{"n_layer": 8, "d_model": 640, "n_head": 5, "n_kv_head": 5, "head_dim": 128, "d_mlp": 1920, "vocab_size": 50257, "activation": "tanh_gelu", "norm": "layernorm", "norm_place": "pre", "norm_eps": 1e-06, "positions": "rope", "rope_base": 10000.0, "rope_fraction": 0.5, "qk_norm": true, "attn_scale": 0.122, "bias": "none", "tie_embeddings": false, "parallel_block": true, "init": "normal", "init_std_qkv": 0.0232, "init_std_o": 0.0, "init_std_up": 0.0232, "init_std_down": 0.0, "optimizer": "adamw", "lr": 0.000727, "lr_mult_up": 0.781, "beta1": 0.9, "beta2": 0.99, "lr_head": 0.00504, "warmup_steps": 216, "schedule": "cos", "final_lr_fraction": 0.1, "batch_tokens": [65536, 131072, 196608], "seq_len": 1024, "doc_mask": true, "z_loss": 1e-05, "train_tokens": 1004000000, "steps": 8031, "dataset": "wikipedia_en"}
MLP neurons of a small language model. Each row is named by its layer, matrix (up: input weights; down: output weights) and neuron, and shows model dimensions 480-575. Each number is 50 + 10 x the weight over its row's rms, rounded and kept within 0 to 99.
Before each neuron's rows, "fires after" lists the tokens most often just before its 100 highest values on Wikipedia text that the model never trained on. A number after a token or word is its count.

fires after: " in" 37, " of" 8, "," 7, " by" 5, " to" 4, " at" 4
L5.up336:51 47 73 40 45 54 47 58 62 56 55 62 28 63 56 33 40 48 53 49 64 42 67 52 47 46 56 55 63 61 55 49 59 60 52 49 64 43 38 54 43 40 62 49 58 48 43 51 57 47 50 63 40 86 50 60 46 42 46 49 66 41 49 58 61 59 65 65 55 72 57 27 50 51 69 36 63 63 47 57 41 59 49 56 52 36 61 66 75 50 40 37 47 56 44 55
L5.down336:52 52 56 51 60 41 60 28 45 49 35 37 51 53 54 65 58 41 58 40 48 65 50 58 34 55 59 49 37 53 45 45 42 49 43 49 38 64 46 45 58 53 48 56 60 49 48 55 49 58 32 64 47 46 58 19 65 52 49 47 37 48 49 50 52 57 36 52 56 40 52 47 50 55 50 49 53 42 46 50 45 42 31 39 50 37 31 55 38 39 59 57 42 45 52 46

fires after: " the" 26, "," 24, " a" 11, ")," 5
L5.up1408:60 50 44 53 44 45 39 52 54 46 60 54 62 45 51 54 66 48 53 52 59 66 44 44 51 38 52 33 53 46 66 37 54 62 38 62 61 64 61 50 56 43 58 49 68 63 45 52 38 58 37 20 45 54 60 48 45 48 52 62 35 37 53 45 48 59 53 64 48 64 42 58 48 40 53 68 46 54 43 43 51 64 47 51 53 66 40 52 45 52 32 53 54 50 40 34
L5.down1408:53 48 33 43 47 35 49 43 46 46 62 64 52 61 42 59 53 35 45 40 55 57 46 54 53 62 37 33 50 54 53 49 53 60 66 59 43 25 55 56 34 56 71 52 50 43 25 44 62 60 60 41 40 53 36 55 35 60 44 37 75 63 52 42 45 35 51 29 48 40 45 60 43 60 56 46 47 46 36 52 54 36 53 16 44 41 51 54 46 53 54 56 59 41 62 63

fires after: " |" 23, " the" 22, " in" 8, "," 7, " (" 5, " as" 4
L5.up1597:50 53 60 41 58 54 41 61 59 40 40 47 51 56 39 44 62 49 52 47 60 46 72 62 52 60 63 45 53 56 51 50 54 49 42 69 63 48 50 53 39 33 63 37 63 64 45 41 53 49 37 20 65 50 45 64 45 42 59 63 53 51 51 55 61 56 60 58 71 59 48 57 48 45 51 45 61 44 43 48 56 44 49 53 64 53 48 52 48 47 39 45 36 37 52 49
L5.down1597:48 43 50 58 48 40 55 45 46 65 46 47 63 45 47 62 44 42 39 44 61 51 74 51 48 56 55 46 37 55 42 58 38 44 38 60 43 54 58 48 50 53 55 70 50 43 48 53 37 52 69 47 39 51 61 60 42 47 23 50 58 53 42 62 47 52 49 50 49 48 41 45 48 59 49 53 51 43 46 39 56 46 63 28 49 58 60 56 41 41 50 48 55 69 44 45

fires after: "\n" 21, " the" 13, " " 10, " The" 7, "The" 6, "–" 6
L5.up1398:67 28 59 37 44 45 64 57 61 50 40 49 53 40 41 35 54 38 52 65 54 53 58 50 43 35 48 33 57 57 44 57 49 64 37 48 50 46 53 32 52 52 28 42 55 47 39 53 53 53 48 58 62 45 47 49 51 48 31 48 57 57 54 50 59 38 39 44 63 57 48 29 49 54 32 63 54 30 37 69 55 62 59 49 34 55 55 67 48 45 38 63 46 40 39 52
L5.down1398:54 49 37 42 58 48 44 46 50 53 60 41 54 62 52 33 43 46 53 13 59 59 38 54 53 44 50 58 39 47 49 34 44 43 45 47 53 48 57 50 57 47 48 51 48 73 64 46 54 46 60 56 53 62 47 41 64 57 55 35 45 32 63 56 45 56 69 62 48 58 42 47 45 26 30 56 60 73 51 31 54 54 29 51 48 56 40 49 31 62 46 58 38 56 48 57

fires after: " the" 46, " of" 12, " on" 5, " |" 5, " in" 5
L5.up1635:55 36 60 48 35 49 30 63 69 44 48 45 55 51 67 40 33 32 48 47 34 63 66 69 53 54 44 57 51 43 22 57 50 50 41 40 47 58 60 63 39 36 57 55 67 57 44 36 58 64 41 49 49 56 58 48 49 58 58 51 43 71 46 69 57 53 59 53 53 61 51 37 33 50 67 48 44 50 46 64 52 47 48 47 58 58 36 42 58 56 41 53 38 53 36 37
L5.down1635:73 63 48 59 68 48 62 54 48 55 33 59 53 66 43 40 59 61 42 59 46 57 63 60 60 59 42 69 50 48 55 40 66 53 52 61 43 49 39 49 77 61 61 49 55 44 66 62 57 46 40 46 39 34 47 53 44 49 51 65 56 42 55 58 46 42 34 59 48 45 40 42 46 64 51 59 52 56 55 59 66 49 41 74 63 43 59 55 47 35 48 56 55 41 49 53

fires after: "6" 27, "2" 13, "9" 12, "0" 11, "1" 10, "4" 9
L5.up494:69 42 73 53 54 33 54 57 52 30 51 44 37 57 54 42 53 35 54 45 44 49 48 50 53 51 50 48 52 53 51 34 59 59 39 70 66 42 48 59 36 41 58 39 58 46 50 53 48 55 39 48 45 55 41 65 38 55 46 53 60 78 56 49 48 55 40 31 54 68 49 53 37 40 60 33 39 65 53 36 50 38 44 60 66 62 47 56 39 40 43 50 52 48 45 36
L5.down494:40 42 43 72 47 31 42 36 59 51 38 56 39 55 36 54 34 51 29 36 60 43 35 59 50 64 54 35 61 56 40 45 48 43 61 54 48 57 47 46 52 58 49 49 43 46 55 39 63 46 40 55 65 54 52 57 66 42 47 39 40 37 41 40 37 46 49 59 46 38 76 47 45 61 50 57 61 53 43 60 45 47 50 43 64 56 44 37 60 37 46 44 42 49 59 53

fires after: " the" 28, "-" 19, " a" 10, " an" 6, "s" 4, "The" 4
L5.up29:41 54 55 44 49 41 60 64 58 37 60 52 41 30 47 55 56 42 60 60 61 56 53 36 62 30 31 50 44 41 41 44 45 52 46 54 43 55 35 37 56 42 57 41 43 42 34 32 67 57 40 37 50 58 51 55 56 67 52 34 44 35 45 49 55 51 52 35 52 65 51 44 44 47 45 53 51 45 56 46 39 40 56 56 55 38 38 52 58 43 50 61 45 41 41 50
L5.down29:55 45 60 50 49 49 67 28 37 56 47 50 44 40 46 48 36 55 54 58 55 54 24 50 50 31 46 48 55 00 40 52 52 32 58 41 54 53 47 37 31 57 52 55 52 56 40 53 52 39 51 52 46 78 38 60 41 52 42 45 68 57 52 39 54 46 43 40 58 42 34 47 52 56 65 32 44 46 37 49 47 51 46 29 23 51 58 59 45 56 57 57 60 53 55 51

fires after: " " 54, "1" 9, "2" 4
L5.up602:60 55 63 62 55 42 58 44 41 62 29 63 54 49 42 50 52 46 60 66 36 63 41 55 52 60 54 40 51 50 55 45 48 50 56 49 46 62 41 48 50 53 50 52 54 47 52 50 56 52 51 63 46 60 54 61 35 33 44 27 52 47 50 55 63 47 50 44 51 50 63 49 64 46 54 54 48 57 44 33 53 52 48 41 53 37 52 47 52 29 49 48 59 40 53 50
L5.down602:40 37 32 42 43 53 59 61 62 49 52 58 47 61 60 43 52 34 42 54 48 27 63 41 55 61 48 63 54 51 39 49 73 61 55 50 54 56 42 51 56 42 37 41 42 45 52 52 47 60 30 49 78 33 40 62 44 53 61 62 48 61 52 54 61 58 46 54 35 53 45 44 38 52 44 46 59 11 58 46 53 50 25 67 64 62 59 41 48 47 48 51 42 49 44 61

fires after: " " 44, "," 14, " (" 8, "9" 4, "6" 4
L5.up78:42 50 63 58 70 58 50 42 47 47 33 28 58 46 53 52 32 43 60 61 49 63 39 43 47 50 86 21 41 47 39 56 53 34 42 48 33 54 46 59 49 67 43 53 55 51 40 35 42 56 58 45 46 56 33 55 45 64 34 60 44 51 41 52 60 40 44 50 56 37 40 43 64 54 44 26 40 69 37 50 53 47 51 61 41 57 56 73 44 52 37 44 53 60 57 48
L5.down78:67 62 49 36 43 37 62 49 63 40 47 55 41 63 50 40 76 30 50 48 52 40 67 46 40 54 31 42 63 43 55 46 52 52 47 49 59 51 51 52 69 58 52 45 39 44 54 36 54 34 62 54 63 35 43 61 69 52 43 42 55 52 36 50 45 48 37 62 46 72 57 53 58 41 47 50 63 37 43 40 58 49 43 37 64 46 57 55 52 46 55 68 42 24 42 65

fires after: "1" 62, " " 8, "9" 4, "-" 4
L5.up537:49 39 58 61 66 67 50 47 36 45 26 40 40 57 46 38 35 60 53 36 55 49 56 53 57 55 40 48 61 64 43 69 45 52 46 51 53 47 58 51 55 31 38 49 55 71 34 65 49 74 47 44 42 62 52 43 59 54 41 43 58 54 31 61 60 40 52 31 48 70 82 58 47 54 51 39 53 68 26 69 46 42 55 43 45 37 48 51 40 42 50 51 61 54 40 50
L5.down537:63 65 45 46 44 44 52 32 60 50 53 52 51 39 65 55 46 56 52 55 47 45 35 75 48 50 55 60 45 53 42 49 37 62 54 57 45 48 36 43 48 54 33 70 56 44 54 41 49 37 41 63 40 35 58 51 55 51 63 52 47 52 58 56 49 45 56 45 53 17 53 50 72 52 32 42 59 51 57 42 47 49 44 53 58 54 47 54 58 45 51 59 33 58 51 55

fires after: "1" 45, "–" 22, " " 14, " |" 4
L5.up256:58 47 44 36 39 52 43 55 53 53 61 35 59 46 44 62 67 53 53 38 52 39 59 46 67 40 28 79 46 63 32 54 56 62 47 45 52 46 50 41 54 72 46 46 47 56 56 59 45 55 55 51 60 38 42 58 60 28 56 41 49 54 53 54 53 55 67 49 45 57 58 48 39 47 38 53 56 54 54 49 49 50 42 37 46 62 44 62 41 23 58 62 41 50 42 46
L5.down256:66 25 54 66 75 46 38 41 47 65 40 57 42 62 63 51 40 50 65 52 54 69 41 54 30 53 54 37 57 40 65 47 41 56 52 64 58 64 41 48 39 42 54 36 56 54 42 57 65 73 52 36 46 50 49 47 44 47 51 54 51 65 54 45 47 37 56 56 62 52 78 52 54 62 47 54 68 52 55 44 45 47 47 62 41 48 73 47 68 73 46 37 57 68 58 41

fires after: "0" 28, "2" 19, " |" 11, " is" 6, " " 5
L5.up694:43 22 49 45 55 47 60 59 66 41 72 55 43 34 43 43 34 29 54 46 49 57 46 48 64 56 53 52 54 49 28 43 46 63 36 39 54 44 49 52 42 51 40 59 53 58 23 47 61 53 52 49 54 52 41 50 49 59 55 31 57 45 49 55 57 37 42 41 49 43 46 46 65 42 53 52 45 34 57 41 55 57 65 43 60 52 56 52 44 38 45 50 56 42 64 67
L5.down694:39 68 52 45 45 58 28 48 52 55 33 44 31 44 53 37 54 60 31 36 42 43 52 42 50 37 66 45 42 45 64 74 47 58 65 68 49 32 45 54 49 52 57 56 51 49 67 42 40 52 29 41 48 34 44 50 37 65 48 57 43 62 63 66 43 38 47 60 51 52 40 61 47 57 58 49 39 66 42 42 39 48 36 68 42 38 45 53 37 55 50 41 46 52 63 44

fires after: "'" 21, " the" 16, " of" 8, " The" 6, "0" 5, " and" 5
L5.up601:59 25 35 48 55 43 50 58 41 46 41 44 54 64 85 43 58 44 42 58 45 80 55 48 51 39 54 42 37 47 59 40 56 56 39 45 45 60 57 49 39 47 44 61 54 43 54 59 46 44 44 44 50 42 57 76 33 63 30 61 71 56 54 54 55 61 43 64 55 75 58 32 48 41 39 58 33 33 38 52 57 53 55 40 61 37 48 58 53 67 41 54 41 42 46 39
L5.down601:46 43 50 42 42 46 37 45 48 44 45 65 41 48 54 55 44 57 65 64 71 40 57 47 57 49 53 40 73 23 38 48 58 36 54 43 60 41 48 52 43 45 50 58 37 49 40 55 53 51 38 50 43 61 61 31 53 38 54 58 45 29 60 53 35 60 61 41 32 58 43 47 34 53 44 50 50 65 42 46 44 34 35 51 35 57 47 67 66 54 65 51 42 44 50 69

fires after: "0" 30, "5" 9, ":" 9, "4" 7, "9" 6, "2" 5
L5.up1079:70 34 45 59 47 46 53 63 51 33 57 57 68 45 52 48 62 62 54 47 51 41 70 43 53 51 37 47 29 60 35 56 34 65 39 27 57 69 43 36 60 40 46 50 51 42 33 33 41 32 53 48 51 65 50 60 34 39 60 34 60 57 43 47 59 61 47 43 55 30 47 54 48 44 40 49 56 39 51 44 32 65 48 47 54 50 47 51 73 45 62 72 56 49 57 37
L5.down1079:49 56 58 44 47 51 43 36 47 49 66 48 45 41 46 38 38 62 48 49 48 50 46 57 53 46 62 47 49 58 67 62 53 45 52 62 52 42 53 50 53 51 46 53 46 58 48 56 53 72 47 39 53 50 44 30 63 65 35 51 37 53 44 44 54 34 66 50 41 75 52 49 38 41 49 45 57 38 49 51 46 38 53 38 45 39 56 32 44 44 43 45 42 64 55 64

fires after: " the" 35, " |" 19, " The" 14, "," 9, " a" 4, "a" 4
L5.up1177:59 47 50 49 50 52 73 50 59 36 55 52 69 51 56 47 49 55 49 67 62 67 40 46 38 48 66 31 53 55 56 53 37 54 48 51 55 59 55 45 54 60 46 50 51 65 33 61 43 40 61 48 45 32 41 45 61 58 29 50 64 65 38 48 50 46 61 52 47 55 46 36 57 51 59 63 46 41 48 58 42 35 55 48 64 47 49 63 57 44 31 46 53 49 36 61
L5.down1177:57 65 37 39 59 42 51 50 54 57 38 55 51 58 48 63 50 30 68 49 58 44 53 46 55 53 60 64 67 47 58 56 61 37 67 55 22 37 72 42 64 48 35 56 64 39 48 51 71 54 43 40 34 52 54 37 43 40 41 49 40 53 57 54 56 34 36 46 55 34 58 36 51 51 48 35 37 35 40 41 56 61 63 36 35 54 48 54 67 52 46 60 50 54 56 37

fires after: " the" 23, " The" 15, "0" 8, "e" 5, "s" 4, "g" 4
L5.up1498:46 52 40 52 54 50 48 55 56 48 41 59 64 57 62 40 51 45 59 52 46 56 52 38 46 53 40 40 47 65 38 74 53 39 51 67 46 58 37 42 49 46 31 33 61 24 55 49 62 61 46 49 42 55 52 61 45 44 48 74 45 46 49 29 43 41 41 39 58 56 41 50 50 41 47 48 62 47 57 63 51 63 35 45 65 52 51 27 62 61 47 54 51 35 39 51
L5.down1498:54 48 41 55 62 59 52 60 60 36 55 43 51 65 41 46 44 50 49 49 42 49 66 43 68 40 44 42 40 58 49 38 34 72 48 29 62 55 55 57 61 43 55 63 48 52 56 65 43 40 46 48 48 57 45 46 73 44 46 47 46 61 48 58 47 54 56 48 44 48 59 59 24 41 59 60 51 57 42 54 56 56 44 69 49 45 46 45 75 56 41 49 41 26 49 51

fires after: "," 38, " of" 9, " at" 6, " to" 5, "from" 4, " from" 4
L5.up193:69 49 49 51 55 67 64 53 57 61 38 43 42 25 53 50 57 47 65 66 82 49 80 57 53 56 47 42 46 49 61 44 59 45 56 46 66 37 59 51 49 58 39 50 57 43 48 51 59 57 50 38 38 60 43 45 21 40 37 32 70 55 65 54 37 46 55 33 44 68 68 24 27 50 46 34 52 44 49 62 56 55 65 53 63 44 49 50 50 50 55 67 56 61 44 40
L5.down193:37 50 47 30 53 37 44 54 54 29 67 42 53 67 36 35 57 50 47 41 26 52 43 34 37 52 54 56 50 55 41 63 62 72 39 55 44 55 31 55 50 53 48 51 55 44 69 43 65 43 45 66 55 48 43 44 76 52 43 59 40 44 37 51 75 36 36 62 55 25 49 44 45 41 47 57 48 40 39 40 54 47 47 46 57 51 46 53 61 32 42 35 45 53 76 64

fires after: "–" 60, "0" 11, " " 5, "." 5, "-" 5
L5.up1256:65 51 47 58 33 58 53 46 47 43 65 45 56 60 63 48 45 47 41 45 67 55 68 43 51 43 54 41 41 82 68 45 52 62 37 67 57 44 47 56 49 52 49 72 53 69 42 46 60 51 62 54 61 45 67 46 42 57 50 43 52 46 65 44 60 35 41 50 48 28 57 62 43 30 54 48 52 53 59 49 41 44 47 47 51 53 34 48 59 39 46 34 50 49 48 56
L5.down1256:48 49 51 35 60 31 52 54 49 63 46 46 40 48 35 62 60 35 46 45 72 42 38 40 50 55 52 44 60 37 41 46 60 47 53 58 33 41 52 49 53 40 45 67 58 53 46 53 31 44 43 36 29 47 53 69 58 61 56 56 36 49 63 51 45 86 55 53 41 57 56 50 61 36 61 53 51 38 53 35 50 38 52 63 64 64 54 76 56 58 73 58 49 53 30 36

fires after: " |" 53, "2" 5, "–" 5, " and" 4, "0" 4
L5.up62:69 44 50 46 47 53 60 49 56 47 68 41 45 38 57 46 47 57 45 56 23 62 65 46 55 41 50 58 63 77 42 68 54 46 49 37 55 28 44 45 48 56 38 34 47 53 43 52 53 69 49 49 72 63 46 77 45 41 54 54 52 45 35 61 43 58 56 48 54 42 71 47 51 57 48 61 48 52 45 53 46 39 52 64 51 45 53 73 52 46 39 59 48 52 45 68
L5.down62:50 46 51 40 74 59 51 64 60 43 35 54 64 43 55 53 41 46 47 39 42 66 38 37 66 52 57 46 54 50 61 36 67 36 66 42 43 46 56 38 50 44 45 65 37 46 62 60 51 32 65 66 53 48 47 62 58 34 54 45 51 48 59 34 38 48 39 47 42 66 35 50 45 88 47 58 41 40 41 44 53 45 57 43 63 54 48 48 57 27 39 49 52 41 46 48

fires after: "2" 49, "1" 32
L5.up424:51 78 56 47 59 37 62 56 49 54 60 49 48 75 59 40 39 52 43 52 54 65 38 54 56 57 41 65 49 72 62 59 52 55 47 44 44 48 39 40 47 63 40 48 57 67 37 80 56 39 37 44 53 55 50 53 45 37 52 49 63 54 51 59 74 52 66 42 55 60 59 38 47 53 39 57 57 47 49 62 53 42 49 48 63 34 43 35 64 44 48 46 52 53 38 39
L5.down424:48 67 54 44 45 44 59 33 31 64 55 43 47 36 57 42 65 68 46 52 54 44 49 49 37 51 47 66 58 50 43 50 63 50 47 58 48 51 55 70 33 45 45 53 69 44 57 33 47 52 52 49 49 46 49 60 50 52 52 42 32 41 34 50 49 55 33 53 61 37 38 48 58 51 39 50 56 55 50 35 69 78 47 52 61 50 62 59 39 44 49 57 46 52 48 63

fires after: "–" 33, "0" 32, " (" 10, " " 9, "===" 4, "-" 4
L5.up858:43 50 27 57 51 45 33 56 64 44 54 30 46 49 60 46 46 50 49 49 45 63 53 44 62 62 71 56 52 72 56 48 49 48 45 45 46 48 38 50 47 57 52 51 48 43 43 52 28 57 57 45 43 45 54 56 52 64 32 50 52 51 41 45 75 68 54 50 53 57 62 42 58 42 61 33 50 60 50 47 55 54 57 43 56 60 33 55 53 34 43 62 46 63 63 52
L5.down858:45 47 44 53 49 29 56 63 48 47 55 60 37 51 58 53 48 45 45 42 54 55 32 39 60 51 44 41 59 45 60 40 69 62 41 55 53 48 59 40 71 51 52 52 54 42 62 52 48 41 43 51 44 41 50 48 57 49 40 58 45 56 71 55 38 46 54 45 53 56 40 34 49 38 34 52 41 32 41 46 52 45 55 33 58 36 55 61 41 35 42 46 61 44 44 62

fires after: " a" 40, "–" 10, " " 6, "-" 4
L5.up817:43 73 70 46 56 56 52 33 46 41 60 31 52 28 67 52 50 64 42 38 60 63 56 54 59 56 48 60 42 42 39 52 56 68 44 68 59 54 43 46 54 39 44 30 66 73 56 43 46 55 55 54 23 55 49 69 45 52 45 43 49 42 47 46 51 53 48 60 34 55 55 33 51 50 32 54 65 61 47 27 53 61 58 39 38 61 58 34 46 38 51 45 48 48 36 53
L5.down817:40 50 47 57 50 51 63 47 61 69 49 37 50 46 60 32 51 46 64 45 52 58 25 46 43 39 50 39 69 57 47 53 45 41 33 50 42 60 44 71 52 53 53 59 49 51 40 50 45 48 42 37 63 61 51 25 50 62 66 28 51 51 59 52 67 42 60 52 56 60 58 54 43 49 51 46 44 76 63 56 57 66 46 67 50 48 49 43 45 52 58 45 44 61 60 45

fires after: "," 24, "0" 10, "9" 9, " and" 8, "–" 7, " at" 6
L5.up60:76 47 59 38 49 54 52 49 74 38 37 54 46 49 44 48 40 44 67 52 54 53 74 60 37 48 47 54 27 71 67 28 42 41 46 49 50 47 42 55 22 48 31 40 58 52 44 60 66 54 50 50 41 59 54 60 52 54 39 53 48 42 46 52 67 43 58 40 44 64 69 46 34 46 54 41 42 54 49 38 37 54 58 42 42 64 53 60 60 46 47 67 45 58 52 39
L5.down60:44 44 38 53 87 53 52 42 38 42 35 49 49 34 38 38 47 54 47 43 63 58 40 49 44 55 68 55 53 47 50 61 66 60 57 53 46 56 58 22 57 55 53 51 49 53 65 49 47 47 52 53 38 50 39 50 59 42 60 55 54 40 46 51 58 53 44 62 51 41 45 39 54 54 61 54 61 66 54 44 52 48 44 53 50 23 51 60 67 45 29 51 53 43 48 53

fires after: "9" 30, "0" 13, " and" 8, " |" 8, " the" 7
L5.up885:58 31 60 50 53 46 59 47 58 33 53 55 50 57 67 32 58 54 55 46 71 44 74 45 48 53 59 31 38 47 54 48 42 35 42 45 52 56 51 51 36 55 54 51 50 72 48 46 60 50 58 50 45 58 31 51 43 65 41 39 61 44 38 47 56 62 61 42 52 62 51 60 33 38 51 42 42 53 61 46 65 48 71 50 63 49 71 59 71 55 71 52 53 44 41 44
L5.down885:56 68 37 73 41 48 53 45 47 67 52 62 62 61 53 59 52 64 59 55 53 48 54 55 49 49 49 33 49 60 35 54 49 53 49 46 61 48 49 58 54 41 42 53 61 66 56 42 44 66 45 37 50 66 54 32 57 40 39 42 63 43 42 35 48 52 35 32 38 51 53 44 58 58 46 45 69 43 53 57 50 31 45 30 43 49 45 52 53 40 42 62 50 52 38 50

fires after: "." 42, " CD" 17, " " 6, " R" 5, "3" 5, "1" 4
L5.up848:60 58 49 40 41 35 60 40 50 57 41 62 63 58 51 52 37 36 38 29 54 49 50 45 58 41 59 43 56 57 50 49 53 58 45 49 44 70 48 30 40 42 49 33 35 51 50 44 64 59 41 51 55 71 49 56 35 21 51 39 60 48 43 55 51 56 34 53 47 52 72 62 51 51 56 57 48 48 50 53 41 44 39 53 30 53 39 38 31 58 43 42 51 60 44 48
L5.down848:53 38 64 60 51 36 52 48 65 41 51 56 38 60 56 47 48 49 50 44 30 38 43 26 41 56 32 58 44 55 56 39 49 49 69 55 43 50 58 49 53 63 40 70 45 49 43 37 33 53 54 80 48 43 55 45 58 46 62 43 62 36 52 57 40 62 51 50 33 58 43 53 44 61 49 56 42 40 42 66 62 49 55 53 33 64 45 65 50 68 59 55 51 69 37 52

fires after: "0" 69, " |" 5, " the" 4, " U" 4, " " 4
L5.up1697:52 43 32 37 56 36 57 49 63 49 56 25 49 45 45 39 62 43 31 52 67 48 44 40 65 47 55 45 50 62 57 44 54 43 34 52 68 36 43 64 53 46 64 40 50 60 38 52 46 46 56 34 46 45 54 43 65 50 43 44 55 41 57 30 51 39 44 19 71 65 56 51 52 54 63 54 60 57 47 56 57 44 36 26 40 51 35 52 46 57 46 48 51 56 60 64
L5.down1697:58 39 39 42 61 54 35 69 59 61 49 39 47 69 40 54 62 43 68 61 32 57 33 35 60 45 54 61 48 57 47 53 34 35 49 45 46 33 68 54 54 37 54 45 49 38 42 57 51 62 30 54 41 65 50 42 38 55 56 57 56 51 51 44 40 43 62 30 60 51 59 55 43 55 44 68 44 43 37 46 45 58 42 35 45 52 49 67 31 52 48 67 35 39 60 50

fires after: " the" 44, " The" 11, "'" 8
L5.up464:50 57 41 57 45 51 65 69 51 27 51 56 56 37 52 33 45 44 50 50 53 52 41 39 46 56 50 36 52 50 44 63 52 48 51 44 44 52 45 46 41 39 48 33 49 56 40 59 46 64 49 32 52 60 45 45 61 41 59 59 58 41 39 43 59 45 43 48 48 62 39 48 56 35 55 38 49 62 45 45 40 40 50 50 44 32 39 50 60 64 53 68 55 35 45 30
L5.down464:55 41 50 43 41 48 41 52 47 57 62 52 44 47 39 55 64 42 56 60 47 60 48 45 44 51 72 38 43 39 44 44 19 52 56 44 52 36 55 41 66 62 54 43 51 54 56 36 49 55 38 66 41 50 51 34 45 61 27 44 50 60 75 62 46 45 55 49 55 52 72 73 64 70 49 68 40 44 37 62 64 58 46 52 56 46 44 55 51 62 35 41 46 49 48 49

fires after: " " 41, " the" 22, " The" 5, "1" 5
L5.up667:59 39 54 47 50 58 50 44 60 33 32 41 64 50 65 55 47 42 41 50 59 50 60 54 36 46 31 23 61 63 39 63 33 47 55 47 45 53 38 30 52 51 39 43 61 38 36 32 55 60 50 47 41 56 36 61 36 50 43 41 45 51 46 40 55 48 50 54 37 65 50 36 46 41 62 55 70 56 50 48 45 56 32 54 48 53 45 50 69 49 48 54 53 41 22 53
L5.down667:50 50 59 55 65 40 45 62 45 59 57 45 39 49 49 43 55 40 55 49 48 57 50 57 51 46 61 65 35 33 42 45 49 47 45 67 46 43 47 60 64 46 58 64 56 48 53 49 37 28 48 47 58 65 69 68 47 41 48 57 54 41 45 65 38 72 39 37 60 49 61 41 69 68 47 30 50 37 36 47 57 65 43 43 41 36 43 43 51 32 50 50 45 46 60 34

fires after: " " 55, " (" 5, " of" 4
L5.up235:54 32 50 49 31 42 53 54 55 60 50 44 37 55 44 46 64 48 32 45 38 58 46 50 40 60 68 40 46 46 68 52 45 41 41 59 74 50 52 51 42 64 49 53 38 42 64 49 52 53 51 41 35 51 54 61 64 52 57 51 43 58 47 49 51 59 59 38 54 41 49 45 53 52 45 51 47 53 46 47 64 43 54 50 54 35 53 70 59 50 36 44 53 55 44 57
L5.down235:47 45 38 43 57 39 39 46 36 44 62 60 41 63 66 48 44 44 61 51 46 46 40 52 59 42 32 33 48 56 46 77 48 56 55 49 44 47 57 32 46 61 54 62 51 51 65 49 38 53 85 61 54 39 45 56 30 57 49 51 63 62 43 75 49 52 61 39 53 50 63 33 52 50 39 49 57 47 47 41 59 51 50 47 51 62 55 35 37 51 45 47 46 58 47 61

fires after: " " 68, "–" 14, " (" 12
L5.up1254:52 50 62 41 48 44 47 27 44 54 42 39 41 64 61 50 58 52 48 54 47 75 53 56 49 52 71 41 48 52 47 58 39 40 52 39 55 51 41 48 43 63 47 39 42 42 37 46 57 54 47 29 49 44 37 58 49 52 45 35 48 59 56 47 45 54 75 52 43 47 51 47 46 55 55 48 58 59 29 47 64 53 39 41 49 53 57 61 49 64 38 38 49 64 43 67
L5.down1254:46 54 46 44 52 44 42 52 44 55 70 75 49 53 59 56 48 40 45 29 48 19 56 40 41 53 27 65 62 55 63 48 51 53 27 69 47 50 58 63 50 32 38 50 49 39 64 38 27 49 44 63 46 50 62 33 53 27 62 48 64 55 38 46 57 51 57 43 55 63 42 38 49 59 49 48 61 41 57 55 62 56 59 57 47 49 62 49 48 54 49 64 31 51 60 43

fires after: " " 72, "2" 9, "1" 6, " with" 4
L5.up1228:63 49 48 49 55 79 50 62 61 33 54 52 56 50 61 37 49 30 38 49 56 45 44 55 61 33 62 37 63 46 38 55 54 63 44 41 55 68 36 38 10 62 44 44 55 45 43 40 30 67 48 42 51 37 54 42 56 50 51 54 48 44 50 58 56 38 58 63 56 75 41 52 38 46 40 42 51 39 48 56 47 52 46 57 59 48 52 42 71 55 35 46 39 35 30 33
L5.down1228:60 53 35 57 48 28 34 51 60 42 56 62 40 64 46 49 38 47 53 71 29 51 39 56 47 57 33 41 43 28 55 37 45 44 56 66 49 43 51 45 86 33 58 60 56 41 55 42 51 41 40 51 45 46 45 44 36 44 65 40 35 56 57 43 49 49 44 59 61 44 63 63 44 50 25 76 58 54 38 58 59 50 51 52 52 46 64 49 49 76 60 53 48 56 51 55

fires after: " the" 36, " The" 9, " second" 6
L5.up1338:49 55 40 39 39 49 50 57 56 27 55 39 39 47 49 49 53 44 41 34 64 49 44 51 60 27 57 39 57 63 56 64 44 69 49 45 49 54 47 42 38 71 29 53 48 65 38 69 72 44 57 54 52 46 54 52 50 54 57 55 66 27 31 56 48 54 48 35 70 65 57 31 50 34 58 51 55 47 38 68 42 38 48 44 60 58 53 42 58 37 49 55 49 52 45 34
L5.down1338:69 47 35 64 53 51 42 52 58 53 48 46 52 61 34 58 39 49 55 63 31 47 58 40 42 40 39 50 25 40 35 47 28 55 39 66 46 37 42 52 62 32 49 48 52 28 65 30 54 61 50 33 57 58 49 47 38 43 47 51 54 64 49 41 48 57 47 49 39 44 54 49 59 52 45 50 42 33 57 55 48 54 55 32 62 47 46 73 56 38 62 37 56 28 60 62